Part of a small language model's weights: 3 heads of 64, MLP 640 SwiGLU.
MLP neurons of a small language model. Each row is named by its layer, matrix (down: output weights) and neuron, and shows model dimensions 0-95. Each number is 500 + 40 x the weight over its row's rms, rounded and kept within 0 to 999. Numbers have three digits each. A neuron's up and down rows have the sign that makes its largest values positive.
Before each neuron's rows, "fires before" lists the tokens most often just after its 100 highest values on Wikipedia text that the model never trained on.

fires before: " |", " Party", " hold", "s", " Democrats"
L2.down101:472525539429506562494478538462476529528485517488557462588470470460456489496469539526471490584461480511552416510560470545454497511478430492511541526557418515468503496431567495458557502490481532584457548511537547485420506445600499540496502585460577507450496466499551531529489456499548484468

fires before: "="
L7.down300:487479510454586559502563494514478497481494539468473521498506494472461545490522489427462441450451480479482488550437465531506475557505523488478535543536419499469517509512518527528532532549459478524563544457450486464528524502480480465518503492560520461555517491437518512514505461535523460446

fires before: ","
L8.down414:502458479491494618505489526559496609492480488500456481407494481539517556488438542413514501456552492499529442473486385460482421524484500538442506438508542521547452427512467541515545490449484433513473457526435452425584539467494464538499574537511496403505447444483486508553488512534481465557

fires before: "\n", "\n\n", "=", " =", "ns", "asure"
L7.down588:509454572572500501474488531577515504439511443526543488410479470482533459463435450483457467524523539502516484500492468537486447534567479575583503506478461516498517479528528483504516521549474545531593496483484419489463561589519492476489507494499533449497482490474567565467565549455500504456

fires before: "-", "election"
L2.down363:556564548455527445469491449548489517500518557474487528530471442479464527538546486522544566495522543534499470453538500598482486534485565539526498514437560536471490469537524499462489432440511530440512505464502453445635568506502488442583508537514549479568514599455514430471554529495580538548

fires before: "\n\n", " The", " He", " In", "\n"
L3.down614:401579500513551511495539449483476520542510468450453546483560438497507486490500482489566516435490515447457505505507467538485437508452460514553412460472444497529488474504522521443529503587524532504520475522593497521508479561455500540433559537488525500531538518481449539516524559479454508518

fires before: "\n\n", "\n", "="
L4.down139:504500469466570562493541538565621564504473499514429490418519482505533522549534488496495519520491534429457495520503496577484544553500543384493497448467453525465568492546563530449411530510530569499503528451507526457539524505505597426508481520555586479537544467499503487471489481477504547449

fires before: "|", "-", " |", "00", "\n"
L7.down440:468475489385496456496492535433439533545573419496509467481547518553542487491475500554513497522599433472496516538476498522440404505473504493588532501485524598481510509453549505558527584456508546452523502454517502527522490502489497540494523448495409480476488483521473553494506561485502519435

fires before: " the"
L7.down72:420514480566461471503428472463394523547497513513488453491476482477558486430495506478521565447534497497453466469488527487514428509477432528501471415494494482509491475504463462508502476557564496504465504529371462497508502439514532492563521477438514490459498502482516455487454499399499432503

fires before: "\n", "\n\n"
L8.down395:481490530510466464525505446467545495444500443504544524511507511464537460445534470542461493550492470547566507495535508431492455478454507448546542517490530502561504545498509473521611517542448478456532483436627462493566476503515493494418527503467520462487555473549549515559516502539544542497

fires before: " |", ".", "4", "%"
L2.down434:565485493590456466517614504459461439501488472433543456435492535497488541521442467559570445534565408485492503567565458550541487469505525405484548467544567485511468485524542484456490572484512513530500509525521442436517451504523505548438480526540550456505493507487477452436470496489491511468

fires before: "s", "t"
L4.down129:497534498587543471490552401522449508462487492480474486525501460570527511537526483596533523476476460477546458494482463444463589479488395563510534513558547583517515556492505490524494489493433441539532511453488469548426435511520477450486500457541493441569467516518500604491486542464516560552

fires before: "-"
L3.down488:456404496557484507521487464577531460518530482425488540530465519515435518537494522425499551505486479531496490472480480463615470539442480492470504526467497525482494504522530470478510476526468399562521519418412505487524476520577479488451519429467488504469524496521514522553536452542399510592

fires before: "s"
L8.down317:566537426438550512455500462546493458470510502477430489459487564633579514468524508470496504464512527467530466520576493551509511481555511501471483567461452513513488482448538479503530512509438473481457517478558500499479480449577520580559512481425494471516576470507546501458474553456544460498

fires before: " |", ".", "us"
L4.down72:365442484511538478514528502484432506454442481563439479494523531455509478488469502476519533580498516473511468571435485490479442470508475474565419544463471482517553522544496486507458496456553485525506449527509409497564555509535517569448489479496506558481463455481440457527452448515496473507

fires before: "'", "–", "-", "°"
L8.down468:503452431562534516489475567495559517498449537577423500540460518472483457562487574485475515487507562493423504519544476530556539510535510443550482574497491570499445472443482423511510456494469510521546410461465469448506413504474506474490474600489474439492513434487463595523501410465531523554

fires before: ":"
L4.down222:466424518599508543494404536533457501534514505476474501473527542438453501451475470569513553458557497525472533486420507503498437501477504395466581546545445472457514463522462512490544432424491455566512491483436513484499497554494482489520480528482580444465493498483546461482563484457435486469

fires before: "="
L7.down304:509532446514549516417484436501518430523549515469475535444525495503507495536513391473485498578526465464496505563539552541468458481493551509480513530574561431512492470554519524483461462423523492477457429462495466578488514537425507491446514504528437484475454458528441538530503549550474546461

fires before: "e", "g", "berg", "ang", "kh", "u"
L8.down142:489514496423468497482456424515471506572415491475441445454543453554510509520537500497467524585486521498516483498403503480509557500412540583561548520440470459543490468443564511554421537549459496482505447521460493527525457496559442528475514471530531511470417427516450523466516556461513453539

fires before: "\n\n", " He", " In", " The", "\n"
L7.down284:458538504432439557509497472463506505498484529479453533481498476437549503473502484458536537475499551540439488450555406400488508553543459446492445503488521512512493518537421509538498537529549574467437465499507522473510462475555444475465575520573471507511550477479516522520477503512492443468

fires before: ".", ",", " the", " and"
L7.down579:474551508511519478490482431557519527599548486567533506549462461469494485489476505591514498418482420410527538547469511482474492521492516494473454551502504437440464429441498514516521527580503418501455482486465472559508464469578477509440526443455506510527498536508475432472555494512537497545

fires before: "ti", "ted", "te", "l", ":"
L7.down131:413464525447568501451553514505540472414460513476524525443456556476464454484497447539523450505525467604527518493525545560511492487435517507499509567497474464461503530435511564465494515455487484489544519455478599509447583493478499483520527502527511465519573484501499575462516500516500524455

fires before: "=", "\n\n", "us"
L3.down584:497551443559488463494442521490466557448569456483501520467565496500555467522501541402443537543479529543545469482490490481478470474538462478441441492525549504506539476555510489515518447551496497497474552518562498485580487544502385472516489520564447511491559499534470539494489460590522482475

fires before: "s"
L4.down391:516546503548529499492509456528504568520511410580502510439540491575489506551514466476564507444454535464553446519478528566526511528467493528502484461502534502495504524582519555494547569441553451510490506498481594500525522456569426482514560550497491457416508498506489520485496486478510531501

fires before: "on", "ve", "ons"
L7.down274:531443505399442516480506535503562509465499517533498506484456436510540548503514492513457478505480519474532529458502565545514424521458473484530446434517521566492523487429446483488499461410502492560463479423507532528557530405530445477453496514480527543515519493541505470474487470496465445506

fires before: " |", "|", " of"
L7.down639:548459518430489460443466470476479507481514502536514456523435537519498491405522521561505486501448438530531539564554498490523425449518427480521586545548447462526524481497588516530499492520483514483472517500445449412465498489561416525481496446445474477439499515443460471477463452506496544511

fires before: "\n\n", " He", " The", " During", " In"
L7.down568:374539496606510581560516522532532502472485469500516503544589426446488484482454439528487477488466503503516520483524525481545503512505563401509489501475492476518559506519530500489552510605503540495485494511631587503463545481476511477491521503491478481441513498487528574509455527529493520540

fires before: " to", " the", " in"
L7.down77:557507502598543548510437492466478549465410482553486524466550533490435552533481558473512554397422524574491574509510500493490520514472471510479525568478459485536508516516502495534517490563500456581570435497499485447486459540525472501575516546472535519477560534494509439489495440473508536517

fires before: "=", " =", " and"
L8.down131:531500503489427567529500503558532456558521556489509603496476463478474493456606573461510450483517519424515446576442591462428575418500513539507495493560391526545499489461517498534512508502554493489523515535413505488427440524510538502493482512545546532497456485481535499490496435432448495532

fires before: " |", "–", ")"
L4.down96:548486498530522591478456564525525477408517494490543469493500457484511490520404542453553483481394407529536498448507505517519516468546557476506503403508485496456531493488595451467513570489501501509510501485540506478468500543568452522493528490493491489521497485551512454560462506457425460504

fires before: "ti", " |", "ted", "l", "te", "nt"
L8.down62:459566471543447468560460401483570465464480564525469559475505437514531509459464488523462443531495537575465519533493510478491435538514457442483466516560486519483457438497455460501492499476591552449425517475507541511527571484504543451500500512511488454525454499539593525530501483532436497462

fires before: "on", "ve"
L2.down358:515546461529499454514543495483509489524536486508537512439536461518510511512499505554474509450496474474496512442531573529471423547486507477555468459523530493492514613467535528569448491540484485548388569457464481527558481491506468512445451490501474485539514513548484555507504508487553537518

fires before: " |", "F", "eg", ";"
L8.down397:469488594472540465448451512558525476533450508473491545485529560565525489461530485484544546503470513475469498515532492481455475456484590454538518530522503490493525522493483490469546516444527475517506486496488512437489519523510594494482456431484437430460482570473423596494440493537540481498

fires before: " |", " Win", " Loss"
L8.down428:499519523430581511475507548419494478423531472510528512466480465534466502509532491540481523478477508486441534468532529508439498502500524576510473524584564475470509451563471507450464497505515432479437496526434460526495467521532556556490539476467489486529544529522495539509521538426470545485

fires before: "on", "t", "s", "ve"
L7.down623:476431482473482537547482468462531511559540564467469515392571500592542534498539464491534492495486532447544479447522507515496627566532523487510423457560453488477541521481548471467548448455536452427473511535558583508487473529591510450516580537519491439484533530506482500553513555527475506581

fires before: "|", "\n", ".", "0", " |"
L7.down383:521563501530431554571491492570511581474478461500563500517513507428480502528458512467527533488503463461538540494457500529594543485457485473493518509534552514510546468472492473461428521457502591554499508561519554505493578514482478491522518521509506523448503465522505446455487475563581526547

fires before: "\n", "|", "\n\n", " in"
L7.down22:499543488552481536509457541540555441426576477448576492489527504431464521507508442546515532503551575539519439544544484463478536517460445429498522574513502489471469540512538521528530565506453537556513466524482552551547572450474450475495579510521438546437468496459473507551522493525513521432

fires before: ":"
L8.down234:489529467576441469444538522533468467478536465472480494495448523498466533508523477551515499541612515531482473468492489501540486477495546458522459424533506523515499480506503526494560481486537472549470435420498456499533493547462526529463569554476508464473477457505523561489564461508506592503

fires before: "ing", "es", "ed", "e", " |"
L8.down126:479441563479512538507498509468574484471560523477432532533511496524419538489530538459421519565536579534469511444470525503432494519524506483535507498532507472545496458462485472534468539511469451562511497486482377543462483501473476508469468520556515554539512513503507453461483489471562510462

fires before: "=", "\n\n"
L3.down261:437513506518516424543550459614460516462567504472539480453495454494507461465526497498505589548588534519538442567590529520453409502488384502532502501468489485471486495492478474522495534495440485540521533505494463505576575514581454482487497501548487465492509488484463528524473507509435489571

fires before: ")", " |", ";", "–"
L8.down599:485453580623548484560492515610496488530494504464520496491506530477382460466514518500486487571431449497567461512428503548493513499491474488470477534497486521556503515488526511501520513567427489510498576554533448528553472476494473571464536547448459554452554441569497468479488519517470545482

fires before: "="
L2.down432:558494585457504509505436546568510524527563544486447497547495604500570520454514512419511567466477392525530431548467520453516492477556446562487472482497542542554435462489546471497462482562513483496563557529489502534494478517587515547525476471495570452485480503455447487520529500462520472470

fires before: "-", "s"
L3.down284:475499501448563516527472491529509452483511464540463541489498465511501487542451434466539545549434494408526482519434539468557477493492508549567469559462494571514466564482433455460496512509442472507472518473499536491560555504507435478492500506466518516440500518536473484491537591581581547541

fires before: "-", " |", "."
L8.down17:534517500516502506523542454465528545475516481539479492495520539534505468454511529486535499471498530467549570490517508511491517500495436479462472452486486464510513433485488547466496479552510498457502436511517517481517597490587474446512464487533538575487462519642464425528471461507582429505

fires before: "a", "e", "um", "L", "kh", "ale"
L8.down216:518440509444467551575421523462477436500483519482553537512526570457500493565504491530502459534541473528534507432462452493499471528444511464577538450538496450515554519459501440512509458550491404423581441508433507522584524519505473489524542381491448461484503529517467540459511454545425585480

fires before: "{", "ko", "t"
L2.down572:485509539503501457499537473489545472489493457586588514504498498518470535444502474509511417523454504488515444434505497459498488527476461480529505509480565473492484510468511499517586475495472477515440566483574492484521492524570532382546498481510510468497505446459540476486456560493537466540